{
  "n_layer": 15,
  "d_model": 256,
  "n_head": 2,
  "n_kv_head": 2,
  "head_dim": 128,
  "d_mlp": 1280,
  "vocab_size": 27391,
  "activation": "tanh_gelu",
  "norm": "layernorm",
  "norm_place": "pre",
  "norm_eps": 1e-05,
  "positions": "learned",
  "qk_norm": false,
  "attn_scale": 0.0884,
  "bias": "all",
  "tie_embeddings": true,
  "parallel_block": false,
  "init": "normal",
  "init_std_qkv": 0.0243,
  "init_std_o": 0.00443,
  "init_std_up": 0.0243,
  "init_std_down": 0.00443,
  "optimizer": "muon_variant",
  "lr": 0.00896,
  "lr_mult_o": 2.0,
  "lr_mult_up": 0.725,
  "beta1": 0.93,
  "lr_head": 0.00881,
  "grad_clip": 1.0,
  "warmup_steps": 200,
  "schedule": "wsd",
  "decay_fraction": 0.404,
  "decay_shape": "pow",
  "final_lr_fraction": 0.0,
  "batch_tokens": 131072,
  "seq_len": 512,
  "doc_mask": false,
  "z_loss": 0.0001,
  "train_tokens": 826200000,
  "steps": 6304,
  "dataset": "wikipedia_en"
}
MLP neurons of a small language model. Each row is named by its layer, matrix (down: output weights) and neuron, and shows model dimensions 16-207. Each number is 500 + 25 x the weight over its row's rms, rounded and kept within 0 to 999. Numbers have three digits each.
After each neuron's rows, "fires before" lists the tokens most often just after its 100 highest values on Wikipedia text that the model never trained on.

L12.down565:473528463503503521493481504503495504469508482463513522461509506503517478463505512469478511489530520542477494481495490480516551483488519503482507493498514482549542507505496532477491484509498486501527507501493471494494529494511476525497554481492478539516517452518527551482435473495488482479465484503490477521511519520490455534493486508462533502491553469465458499478478470486536578529487497484493461513516495454521512473467500512544482504493460503500476480505518492504520547464506505496532478495535480515527475493520508506542530511505499516479503504485517448523546554527516521510
fires before: " ", "0"

L9.down286:487485516531501507485517476509528469528514497524491540495507559494538448495526511495526508496458538517498474541543469438465511485503495491510523518506481527523503517521508512518527503454492540534532505518519511475509462505513518495504574516542508499514489493499497497485473488509507516490501454492480466502510491479480494489500525480464508454456436532523511522451504511536489528492505491498498514508501507507519502541509490504500551518507517490478549481482501535525460491522532502531478527509487506443492545485453475502553487484489482512502516478484517506489482486490447519497
fires before: "9", "1", "2", "8"

L11.down576:476500532475533499488431515470480524536503518527489496476465452514540468512531538486481515462520508518491478499502490485503494463491527467484510507475505501488508542486512507490445522528476519532509502450525526490468540493509468495535468451494444533464519512470523542510485493486542520505504463528514533520508470555476525518510455500497479529510518487483435540509456461532532482514507421513515477505516512495552535541497520501511534471514535490445505517524484491501507514511518523519503525495522470503508491500502493506488508481510467512511525490501481508446535511464480517466
fires before: " (", "\n", " |\n", " |"

L9.down926:545463524493478462490500468498508487506503464484527534482494432453535506550502469503502498519456509538451479482527513527496514511498513511487448511512495489539462498521498484554507503533433507536486482483484486504542522503482484524514516505467492504482526483516473490487469506501487503481508498492501505512484560489560515507474484515545537513502492502488508476494504473488488524506505500502489521486502513512493510473480480481517490495520520489526551469485539561447490504486510482534483490460485515519466510515496466469522516493517460525465519527497497495481469481529452498542
fires before: " |", " |\n", " "

L11.down327:503478478487522522487539506517512521512499502510482458495502481552485487465500510542463503513529485494495516478477497505517534497518482493520486522477456470441524501508513496518516480492482520494437508516480494518473527471524555501502493448499488526504529507474505483512495533464498515475479556510555506535465520468510524515476474494505499471507507523519509490517495466529499497478476497522494475486509519518530536391539509521501504547512497532532479465495477490489557466514489498521491476524535480516507458461510500517509510475494539467492539544469535468483514516530479545503
fires before: "0", "3", "1", "5", "9", "4"

L12.down218:506504455525487523564486529503500483482476524478477455477537486516538508520511481452502569485470527512478505479498455513521487518478522500529518499503507524488503466530490530482495506472484497522496511516490475469517583469527526494493484472518492524501509493503491524520525498495491501497513465473519452510449538501484510523508502510472483555525467475532474509453489512504465461499495488500471491465498531501483474492458472519499511479484512504494537497513522487506510521458535440506500544507507492499534503540546516578471531474498517494465478497529479469516511508465498487538
fires before: "2"

L11.down193:478467476460511498488549524471522481526472466504479489502507488507496504520533525517578514517439495455483526487569505466534503485492499508505523511514532535513494518489488516487519511469486503547459489533475536495523536473447536492448531487517477550528500502490517502512508505523492518474541487497487448502458550516493495538474522509519500534526480497492517499492502529505522507509497490480496522531515484530533519476477500459501493447535514480504473541493484516514524500485534492531490504464449472498488554479497486494481513501454448503497504461526468465487481517481495498507
fires before: "0", "2", "1", "7", "3", "4"

L5.down89:507458479464564489497488484509519489500480506494509516474506479486493557509486484509526530522547522515525501511515514453488491501535474496519537473478483517500541495486505495525515478504507507444497488483507443521495476536525480481475484513493472530475487519494486477499514519485495535516527506501496558494475485470509493492450562457519503512494511476481528462520524498525530505509480531546529542494507549466510480486517483458463553508515497489472496481466463523549483535500531510535528498529539482454502531550527473471537500554532508515483493490460469503478515493498524484482
fires before: " |", "0", "1", "8", "4"

L11.down349:506485518474515516522524479532474501469448517509533475502511520458550523499496464472483556526502523447545538490514532504513536483496493496496488503492520471498430521517489449471511506488495494492448475466501478463499468522498474521525442534471440459501465534506521504489518512465515510496495454534468509553484485523488477521474483503533524450506506471485512488537504489477512506499540513471525492490508477523500525506504507510488512473532533503480515508510469477479521545498537507482493493510520498525503507471496529497435517447505548488485458506496516505471493538480516510487
fires before: "3", ":", "4", "5", "."

L12.down246:545524493476526523537531532510460502487483505465498486538461455479518484436542509508483491483513535493499511492473511508518487484485549517503469469445476496476503486478499530454515535531496506503521494454499474550515508508459496518473466472504513467485507480502526486480507477489485502475535526499491426527497501536482507501522490498512486514514561477488513504479526485479496495568482513477456492511472423517501537498513543487477485518466508502519456506476514497507469519509542464512519548484553521485544556475508502531509501488541504510529509494508479506508508513505478457493
fires before: ",", " that", " of", " the"

L12.down1201:510504540488479490517480502478517525477500567515535445494525438483479456499530486503498474523523495489468509482501498526509446470499516560478470490520511503527487482524569512532546507486539504497527448486472507485518483520462474474485465520529479506477489520504486463510504466522552475474476519486529460471524500449483513508510471531516477497474512513528489502498517454517534461506451535521499579512499498513510461490529483474512502535490463540483564485446525510512482484486492500503469505458533482511485539504498507482547478454475470533510521486492502511515480531494510491493
fires before: " |", " |\n", " of", ":", ")"

L11.down800:485507539438502516490513468507507544484482514490514477516527492459494544473521532513482508475484479458528500434486523513511501490514526498491491520498501494537525464566516527488513455492524491517479506490482532508515509456531518477495509473529482525488564500528495482519509461483518494517489490522488478490519505525526518489443522496482507525519531528497526484513498531506511496495456494450476441537490499520551509489442507517490510500459531498463509440515507487532536501534494490500530544498477499480554507461523531507456521487497514466504498476472508519462492534481456516485
fires before: "3", "1", "th"

L5.down955:517528506500493477506442518528526498493498532485491522451524487476453483475472538501534534488480485518463530509514502505507462490513469504534451498530507481509510476484483502533502485491488525514472504471541488502564488511507497475458512495532532463550521511535493504497476468498499474484490497461485546452536465482533473481488506524553510508529515508493487503472504514483485494510502462507490513522477498520521479531551475487489486499504461488545514520505550512523485485489492474502542541476519534482502512495502501517522482522496518530472515447498514489519486537435472517492
fires before: ":", "er", " |\n", " |", " –", " ("

L12.down393:516483453532516491542496529519468521484497484480519475509509469516487529513502519531559509530523496471487503508502493481530524485469508435509476550536513536473524471493481536472499471493503500510466526545469514517538511468494515476522511518494515504504474501526503484506501522508500509550512481545493506562476473477498488508464521493551551491558503507486445484500483466495460471535482509507518498534483476525499488479475468474532468461470479485449468506516460490492503473514535504511478487490506499524480486452505519530534499500473518517540557525497514480497469473461497493478
fires before: "1", "2"

L11.down643:473490473537556453461475484479545496495529464492496478512504457511505531495494508484471543523473510476508475516491506516455465507529497501496504473499508515462549509516468490483503475503470480491498549462498524518460542468500485521476456528575500441502517497487540494501507505496528489516482503509497562566506514487540508479526468503499489505493499479489522534484507459547480432497543469475488487448465528497475505521547500484480504485491475476519531486495513500459501508510514478508525544536525496524450506475521502495507471456515502500467485494510480509519528524481542503512
fires before: "0", "9", "3", "1", "5", "2"

L6.down353:502520498513539514494482445466534544495478471493500452503524473473485506480531516516450495512513495563476466495480536475541517474506557496510503499489515498486508473510475549510526495514525454505543501492532474464481457471504518533480474505525508489503517454472509494475463497485504543515500507519495486494481494515509502455544554520503474507500461446464527524531540516476537515497547518492470478514485509480508505532488521503520500426484494462497527487536483536483512511516493515520511506518543519506505475472448481494477523511482515463463541504501492540516511510515462521491
fires before: " ", " —"

L11.down1170:490508507512510514531485530493517530528500537474560511485484489499455516557530498463500521502489485486466451518510471539474489514507503533501520556475498495438505554494499473504509483448518479532490504497499529520473490467486448528486501503529455454482483437519502510489527506499485466461464470508519498482522481513474410504518493531509524506541557470475534497501487470464507531526504527469504508509491517523522530496480458525507487539483464511552530512499471531464500514513523509495531491503517525506473473504565500474530518479502467487516492472511459516457530527482498523503
fires before: ",", " that", " the", " his"

L11.down315:512482473496489555453514526502485458497482470501444511490468487487538474480516488494505526536541506504503502507458448481524519459477504502502502513513424510514495511462512496498512491475456502500520531492503508490533537486499504495477523482480453515499486529454524518486497507459464493484473470493505511529486498496511559468510487504492463496503495488492501504526500482474487507506460448473498476549486510450547499507532547471442474501473535504477531505488569515483532546475499505516513512474513478506464524508540508487549509540488506526524503484513509549503465527501527472455
fires before: "1", "3", " ", "9"

L3.down680:537507504521464443519497504500512492492553523486492456549514552531502548501524504477458499481478500531459486544531476543503491539468525463483492506535514524504522476514506478502524492462503482472539520479481483497457481501488481496518482522528458525502520525522486500466486522523486500505469510448486516515506483472499477437502487539522531489496492455543496550499511494494508508458486488501448521484515513520493494469501533501470528477507507469501545507517483524451506485483482469498541523500505488499496490475481486555505507500534506526527493519492505455532472544540485502523
fires before: " ", "1", "2", "6", "3", "5"

L12.down59:499535527513493462510536532491521542523499504491543445456507510512485475488487508506531504474494554513502504506489503470483476463468501459551476531491507475521508508500465472509568505530499461530506481510461541485527544491475521457527520477477436496497517518500562507482502512495496498489543513537501528511520522492536510486520529479495486499498520490538463508507529493506486518517451475519499486497552506509474498499512522518456491493422495523483477536503485472478505492504476525513495512502503465485498475481439489488504501497484496482459520556509503505455509564455499482463
fires before: " "

L11.down504:514504490467510511513522517541487510494481480521537492487483489516544484480485480475515509494545499517485486488491536520491497543458443509542478479500448537532464485498491501481504481517476514542574512499494448491514502512507524526498508521456516526536504482483500465497480508487511518475438502476503503511456517480510537516516503462539509536519511495504518533529547533551485495511454492448496464520499477513506516473484489509510499468513528503503485497463458529514476482532482494555459543521516514500501487580529493535500535521479474472505475492466500515471481493505520459522
fires before: "0"

L6.down1015:523519540559444501510467478505494484533476535529520453517504480460536503516525506487485522497501529492505510493492509515506531473475526527483483503542515484528474474501511507520512500551516516463531521460496524504567478464472504484536441505492479471537505514514481483498477464509491545506491507548493472504502488492498498510503509498512496505437524512540531498474505487499511483484504542514488470453518520534480503470510457484511490494528457540474520523503523488526465538518514520501507486469504478480521443461432540525496497526487531453463485497490464536497519514496515466509
fires before: ",", ".", ".\n\n", " in", " and", " been"

L5.down82:488513533502484529492502494533499527516522516494442488525526494490525521511528486505510549521478479560498521535521492490518484524507522519457481504526467523458462497506497522491500477524476488512459497527520525468485532483491491490466490499499506498530565523493525537475501460501496480506521500526531477455523507505509492516527491531501488509521494537524508502502475506506520459523504525496462517525482495488502512473475487457492453485546491487567468497465501492445511508531517503537516507492452540511455481494523533519500480493493481530472468495477504554491525501521490529528
fires before: " that", " the", ",", " a"

L6.down168:499549467464451478527487517456494494535494463508502504462500538481556495554460531470469509458512455517528524500471533511529525486481505520525508497483495499505519517496502500493481499490491488495485522536515499493537480491530482509526480534508498529446475504517511506497461502521510538476466492513484499514458510512464502502533480486487510470499528528533458473475491501494500509505550478469529531539491481492492524468527497488501458469525539514518485514513451513519554480480496462514467513505483534478513449510526470520499545512479537504503524497431526511488491485455469508454
fires before: "0", " |", "9", "1", "4", "3"

L12.down319:515449532519516497506507498506481533525514513484530524558499528477484509457494478545507488471505505481487522481529499548523435503530544496476469510468484478517529485523524503474499475508490496520493478496426500510484483491456498516474471506541526486520501515525507448485486487532490507492480512479507484483562495524542489522515499474505484457503488527492459439491504507492520508481491493495487487491520502530482511498534504527514532487564510566547477484494517507498497515517511499498493493453529474512553495474484509546485498462480532469516503448482496497500554501465471527497
fires before: " of", " and", " for", ",", " as"

L12.down1212:526515502503501507530451470463499498473500467509503471492554441530520465535491532505515513519505519466480522492473528510494493475520557532503480470525548494463531480484438501501524518471512529518478434495514489509500517485501472500469526494457505510498474543490493495506452544531553519493535527512509483496500504505496516441505489513483480525485488488489504505483492482488546467527439536511511447517511531513490501454513510508470530497504538496443557481522507480482528436478515496509517483535504515551477521534513478481524483523522459496491485517493510533509497466491464507487
fires before: "|", " |\n"

L12.down1233:500484467486541505492493547505508504484497518539483543523501495541509450468518526511508518484506513487518492512500501505503522487546509499541508509471439499469505528457521523453505503480477509501464453482516495503497503447531461522493494475465592503523491492512462475519479514531506509502520471492469530535493498487505502529514497519497480500507492500513479468489502509508508491553492501478506512507492507492496502504513534504502535490489571512475528528497558542508496499534503571496451470510488493467537494486527496545506513512490489523500502476503524515507494475469462491518
fires before: ",", "9", "3", "8", "4", "1"

L9.down115:500497486471490520491520494521530496464471503494508481511485479492513479463547511492525511465500511501523471501533517507499512488496512510545511524501523525529433442505510526473520474505509543515484441488535446546518465434484487522478532451479525456523497485506510509469459487454507494476496510482494500530478499543483504509499535469454525491488486489493531491456547475465491506472496529473510499504502505506494467534533493509476518539454514513541485525477499517451499496534516503482506508499464501461527535479470488526498533489446496501520515490546487490530442476531514472496
fires before: "1", "2", "9"

L11.down50:499526468536491472513491481477523492510461513504507506501493498506449484484508518507501521530500495540498511497515485443497487487471503538494502480502553462477463532523510479505496484507501530506483534500489500540523490476537545500485493482471488485485519515467497568511552518533436479481493454460505511470491495521501515518518517553476538469499502513484510453496479545535472506468524503482519489543506529482515501498496513497480483523511549514498529527512493475542476444487459471474490492489439492542529474490513517536518440543512458541494492481485502532494492488468481520495
fires before: " ", "–", " |"

L9.down1063:535501486496515523487509501471532512514544520489513498446508498493498493481445479469494517466504513504452499484527473494503491530530467496530469517492471445509472469506496479488549468491481497515509549480513530481539514541589537494474471507512538515559480496466487460512546515466509504500503522511517530501533492466486486499498527549502482516491525506513515486490466542530465493474507497502523483523502518472479463530462524485502503492461500541463511542469511485506493497497490501446469466491464511494507524479503482503484441477517527528481500502476449516478533514508508543508
fires before: " ", " a", " been", " an"

L6.down1003:497481501498495491495438477512471509505514566481530494536487496528497508496503519539495465451493475501503556510461451521492488501519499510486512494513481520515531463488521462466534535513479504515433523519478463523490512496518440447489491556508478523469494542503538534517536513519520479498517494454500545515525506456461491499461518537457495489505501515536468528481526461538533550492484522495499462481532471492465456481476506499504518497490482506509478487524447527489533512520521507497490450518505501512473535488483487540521508501467483558549481512526494516524506499486471451476
fires before: ":", "\n", "==\n", " |", " votes"

L9.down1164:541526486489485499482489502493498513466474492513513494516520500487526465473544531525476527525496497499467517480471539517469533521522516542509510492473510492502495527466516491504522490530514473460493502537493468514496450472457513555529526544535437457513521478480491519497515502506466514477558495509533515554441517538488452516502507495502445479514508525491518529480492493498521506534505527477473478466505479518499533458525545494495430487507447506507487489532491551484479479511517523450499503493490459499500475502490528514497496520505497471503456503509488543517527481509513509486
fires before: ",", ".\n\n", " and", " of", "."

L5.down464:500513504496509536474468509497457486497489492490488467481515440484504475489496489541482485504540547527487488514494519442532488537453577519509522528502442513486480486519487475488504505483477463463481527515502521494521504467515519516504494496525470510501504500506492524550486461503465549545544502481480527503500494533509552463492483470515475491441506446473457490527524519497485513522480516458495494489470507495532507470514482520507462485485504496480491505538489502533510490446503549492486506550514537484481438507459478495519495486544506505514487487523491477513514523511499552489
fires before: " |", " |\n", ";", "0"

L12.down466:447515535486498529482510484463530487447515476520487500506490499487527455534494547507484509501517536517494513534506518485509474492492522494526452503505517486561513495506471454504491506475496497522468520468510513520484525495493484504544505516471448469523489490475515540543485501505523484544462472491487524530530476501538520492494514468481488570471520508515505527494507507488544506497508471501477516456504510451468517468505517492516527479478467545497574489535505533482475499490523497506494487481522535561490490508436534512526491498527496475495470500492501478524521522503458501534
fires before: "9"

L11.down177:538526459482535500515478501559544469497473512520536511530495557487477530497456547483496504512487478521498477506508478521513497466510523524480497563491492501504525550481507494485491443507454541474535490519527498565440468501525482485480481505493507475521488447496510510484483475475523504534507497476526466512538502498552470497521545496494468461527498505517444494519502504490449464527477483479475523506468497495507479544466500476515495484508502496487522477488502523524516480493484519523548522502462478509492532483474476496508533507477525469477443517507540492527511497472521490483
fires before: "1", "5", "4", "3", "7"

L11.down952:483486532478518488507452455475473509472488533539480446497522478485491516528509529478518542481503486496491521520523523513491473491437555492501508501479457499508520506475511490495529513478508513450499492493501478495513520532498491552512458535520497492482482473486487557510484500534509514540499506463577448506533486518490501476521500508495485487518477528508511505495511506475518457453514501491530529505502576492451524516483522506544466510452499491509479501530513538481506482456505496509512488499477518509493528475520529516495506510518483524505490495488515442534464504503489530506
fires before: "1", "0", " ", "2", ","

L12.down690:519481500503526525489492495548509477510489478536527515499506498503503499484529511506488495513529478490463530536459479481484506548470532483514511535507519544489508508524533512530490506466520489507442493449481502490491494479509477497518488474511468510550459462516472466499425535494458475534533538510534480556502527502508495527505502499503536476466523498512526476497493470490511479489471517504465476497572496501527495505500442498518444504468496510494482518506471502490508500506515513483563493514437479493525513470511494507527515541520470527531495488536501452462546473536488481497
fires before: " ", " Party", " York"

L11.down726:527492511497518496514469476473460524498493520516540512531510480451524477503479494489465521497515475503513553493542514540536503483508499487504535502476493485514480501468470522491497503540495491526475486504477469506492563471508498508525463523472430484514475516473501516494492506521512573502477472496531527478557512512528465525473533477506516459533525478539495528475517483481462476527480494459500513462509455474545526466556529452529508523514483457501471507513448486525472519487490513493502531477527476536517534512472495498447504496470517489500469494517497483517565503475523483501
fires before: " |", " |\n", " (", "\n"

L11.down101:506528506509537480521511502512492510511500474500528510491510454478480526452465455508497533507496514498473523483497440489477472503534491463472495496479532467513510530551525511461465518551480478477520512499524522480507553508491523529506468499483430513527476521505454539536492486530472507480525489521532536501480470529519501535492477482476464461540512554489500569516510522497478450516491511502528488507529527489550530489512498486471471460513475539487483496535485512477474508481531514484506508457503480518482486489512516511503482502520505488515505496519491514530459503479517484495
fires before: ":", " (", " |", " "

L12.down161:542458463501493489510489536536435514517470508490498496498502519498477512494485500478535510534501507464542495510507474447524470495460496511529517524467512526501501496520518494489521534486498495495477490524537498469513503475495522449487531486487497517531537466516483496492494483533450502519490524514511497498500476442494521510527478489520534569514510521534513452476467519483496499479477537510448522483506529505516440478490452535550494516481347470497503531515488501498506521506491482496463500488471485494502492479503483527447504529502517486476471491525509511519482535498494505503
fires before: "1", "2", "The"

L12.down546:550573480488509490475542471499530472549508473514504480542498486498476491445475516478475509476528480498515525482509552499503485466496489530502506486489527479506554510444513488539530473542469549491500499504514497442506504495496469529491567468536493532524461503503487467524476491482521541507508500495521518540485496441531466506490504480530498517487550501505482480499479475443498455466475513514506482481505528490529498449486507492522506540559489519486521493475545489489482507484509476492488488487553449507526521525467474475492489490529462499548493497512500505520484524512526517438
fires before: "0", "8", "1", "9", "4", "6"

L6.down458:489455475543530507477553521444493510515500484496520516503481520483514497454519488534565472501513495455531514491510542470503484491543489483513500521502495543510519465518495518512503571488514539500493506493495492495511503499488494506512496494510475491526487508475507506448530496496510520496496513496520521504473474456536506539511465460556544524535515485467505494562501466464490490524483526545508515516484535496489491444523503499476493497469512485498528474499504443521502502466487440496487482511526472499500516510544487484519483500496504508534478481473523511519517487477500506486
fires before: " |", " |\n", "%", "0", "7", "6"

L12.down1069:507511488506495550491532510539547498504471469509464558500476497495494512543506548469442485519463504531505453517520508524516486501517491502437508505502492473478451533491496481474482498533467496509496470507499510481467516506516460498503473540506524499491507487509525479513469484476489513521494514507565507452501485470469506535515494537488496458500488525482505472491489496495482569495555553465491472506498464490522468516503460435515498526484566543533472524499492533534504485496511489512511487523483492519521520504499529514496479471504538500498494526526489518502473525490502508498
fires before: "=", "0", "3", "1", "4", "5"

L5.down1255:567501525465481471511491503477487524466550477502486467476512506502536569493522524466470479489533501465529520500532468470487516471513527493514514435517525531499535462495512525523531447458530505495450527497495434499486506513510464528487542518518493497457511493466503474476512491541468556500525510504502452506478470490535478492509531508505496476536501495491462456477518472517503500498502531525553488554514485477499497500496489493498511472536501484501498499544439544527518508510481425482515539566527484502481512508483524500504560467530487518495529521476471440523478487515500514476
fires before: "0", "9", "8", "2", "4", " in"

L6.down189:472464514491498487566508505502501484532504499504491463471489522486460501497527497439518554515507485542492511504478504499494513540522502506514512474521516540568495471463497517513498536502465481484469488441536461484522530532421441505538531531506490502503473530501530510441513486479499494454518495497481510458476529508501480525479531486517530493519482519490499514495464494498491516487503511458507510459529504498491494440515483471458469532515530499502522458530508504477548490516485501551479501508494494535508463534528512491474447498500486503519482501549537512490490524500515449518
fires before: " the", " of", " ", ",", " years", " its"

L12.down1269:476503516509465492485493500465505493505484519491507503469531467476499478513509500517496519502494490502493511449525468527478490536529508471482463505489510525480542520469526530522554481538507513510489514503506539529468472516487530535524486517440482520489514503468493499503497469484543563497522487531534481504499499500477497486507500528426436459537501509489468503512500508517513486481504499495509531517544459518459469490450536519503506531493498540543501518520470483452489490511534493499509473527492479534520488501475489473521496478506528487486548522509541463560504531453489528450
fires before: " ", " .", "1"

L12.down57:490508500484484494466507500535530521530513488486519485494489507515522547487507556515511491523497473516477499528515479506480472523449451470512477502483509525493503525533544480494477501520457484508555504497478475513497459542536519488524478470524490489504516537476539490505496490512501526481496513537474507514517484483481503511494530498521483452494501497527532523516557522531452474523471475539521469490523494460461514487518506511462492495520482493531425459500512514451430465469478528501497500524506483494497425518483531451493491479496485445477472485447520508527499470491533502479
fires before: "1", "2", "5", "8", "6", " "

L9.down418:470508510519469529496524476523490558506499486505548525448542511520554476450503491515536549485477489489490489520539459494537558498504493511507473539486496516457507515484470501536492479486506487509471534494510456508489491500498466480482453486484489526561497518531492480448509475492449522503522517465514509510466524476490508544502456541516531485502498500467509494488562477522469505481489522466486505520495487462512503518499523485483557491505479479464531508471507536532501492462526516449495515523487458499505530517507483532514461487463528522520521543525536460517504493463537467504
fires before: " |", " |\n", "–", "4", "0", "3"

L5.down76:494520460507525462516543497465510477460514481522460488495518488501509510540499506511514479526527520482545534481474485479531489483515487508469473461483496481497449518522503477539512479477518492474486478470495540551453521475470510521473496532507494498520473511540502473511502481475509520542492539459501492462472500502524462497466485545521490503483479486469481489491539533457488510482539496494493535434542523468546469508496510489457505501492512462481517472460521455537480462475507505520523494535541496491514514501517535543542485512562479489538517486520529523495534490506502527462
fires before: " |", ")", "°E", "4", "0", "3"

L12.down295:494485497461501528463522500478537512508501453493481507485527502510476452515476491527516460509516524536443494470511505475473504496515470507534519505536514521523525557459495516508443526523529537508470504498520509478500502461486489507533503478459463473512504488459478523466475541501478479471532519492540539513481499508465511534496526465498515469492466506503471504549502506535504532494471453521487491516533517467519516508524505509482506495503485525595481509504432510510466513518519475510506541518449490523548461516524501527509466464488502524485535505511516516477474536494478489516
fires before: " "

L12.down333:479487505512492498498489506524491515502539497507518495481491502527462508483519478479470477468485420482516513453526484506472490541496501537483525480492507500502507463517517535500498519487504487467477507484522526495590500481545543481502491485507537489513537493486459478475458574494520538521509504468466506491491504495493496537500557493481429564520464484503481501568530554511446480525509477481485505544461464532458476525469501520521536498497511510480467459483497508517483469489530495522527472504517524532517487508508487433485489491531496473536498535530490508500478470516522466477
fires before: "1", "2", "3", "6", "5", "4"

L11.down208:544481524502474474514510512501505498443498483515485461522510470510507513463525531506520512481493512493463542530492495493514494494534475509482497549460519460505511494488542522469536442498512586496508486548500510503479508532503465499482505486519461502481454491484527476489495499529482509521483510484497529507458501466484530536514531479504484503505494510548512544516540498471527488536506481500501512529492478493479506543492515501519464491486457505489534514557532479493528541451480514506498492484474526504496503447511471463496511490483471493519464474488541530495467486488512520488
fires before: "1", "3", "5", "6", "7", "2"

L6.down63:480518475493511484563514490520467468473533522487507509501503517485501513445510492484480481500490518526468428499483538539526513478558503474495486494518507476527534502508483488518477497500456480509488469507543502531504528527472481460516490545493491487496528517483524492481498528504527471537502500514494507513484526501560514501507541527528484506467476483462511501516471491461496511477546473488508503455513554526494549518546464525506505478488545452503515532516494500440493460510478529492495497510517510528498483501567502480507492496509519501503504495533489514440479531530532460529
fires before: " of", ":", " and", " in", ",", "\n"

L9.down475:465524466508519472499501520476527519514532506475494477466542507543577526511508469495440487500531505517482487469534499511494491469506472549538516505484513496489506537503478490477508495519501481493506464454449482495489547468483472489488474517514465548481529472493558521483457502470478467423477534530502508505502538507495496520501514471489527560502511510482519517500498513509494523475534493523522515547509467475517510499538465464493464494498513547508492511530474507489523504504545495465543492527488497503460490529458463482481515536528490535500476511501469553493519512532502512478
fires before: "9", "1", "0", "2", "8", "5"

L6.down261:490507495484523505526513530499504495521510521462478505460517527501469505514511499500492539509469491519514546514503430460503473515499465447462533519553495501488546501505477508526404516481499496481487503533523498535466532493496513473535505503540494525499540528484526519544524497510552546457475470443526506515519517504509443520491518535527524518542460495482491465505502493504506467510483497505525523558528490486490543494485469508490485488486419497519507503495477501526506484499518475487496498509468519519526473495514484524521541530472499470457522498482524506524537482450511493526
fires before: " |", "|", ":", "===", "On"

L9.down371:515521532518471479488490469520473495548512498533504506504456555478496478484514444486536494510475467481504506561475496506499499513475547454513502469520552473505450465479499489515520498450477504505533515531526532509503478547489524494506484515481552543480472504421475500519469502514510528516509477486472473492506476455458512480526483503505464478515464493521488555486492494532501437523520521496510480514513481459483472523476493487519512490500496486505517435515515526494523524503452480519502527500535472512458489502463475480480503467486494519494436512529479488486486487485482488522
fires before: " |", "\n", " (", " |\n", "1", "0"

L12.down245:499506494511479510478470470472479487519453517526413503475457507474519514487508513528495524484522554516528466518469475499477506499492503488497506502487499452522524486509490462514527493474506486509483486509472527484504479555535459515526505511458525469466537493554540487471514496514503528500468495475477469507513482522510482492465526463524498535469501488519455487517554510494496552486492518513496468519499532498533480506528475541518506473515461535511486533564525505462477479534441478545491513517478467463505525523490472515494512484483482502480494509514503490469497515469524452522
fires before: " ", " |", " |\n", "5"

L11.down623:518514523476496539522482489490492514478526536513493471510441513452519499498488500524519466541492494481474535517512471543474503490517496470471474510493523524501475518526499508472510509553490509464466510490488477492531488525486512508405463493526484506525509534477501484474483481492469550447518487522523517500516544447487492463542496531509532498555476451467505532502474474500441497508514515477495493452511443517497542513506479524477506501530540441483509464503516489482574483507483504480507523516511496503456480539514490479536501513501504489485557524494464480512528510476504500526
fires before: "1", ";", "2", "3", "4", "0"

L3.down1061:495507494535495471530482513483517500511517479461462535502486492524509478455490522474479468545495485542490478538491479489489535490514531456515500483495512466514491488494480512510486462514541521472476521538511571507523524503499557468492514471450552518509517483476512490501491479540505514508516541464466494492505498477455509491498522534462465473554492496429476523507487515530528543507477493469482500533524497567492512494463470488497482507538501468468519518548527499473460456486462506525513452514490535526477462528495493515503504492512536513451503520496466514492514490497516511471
fires before: "-", "|", "===", "The"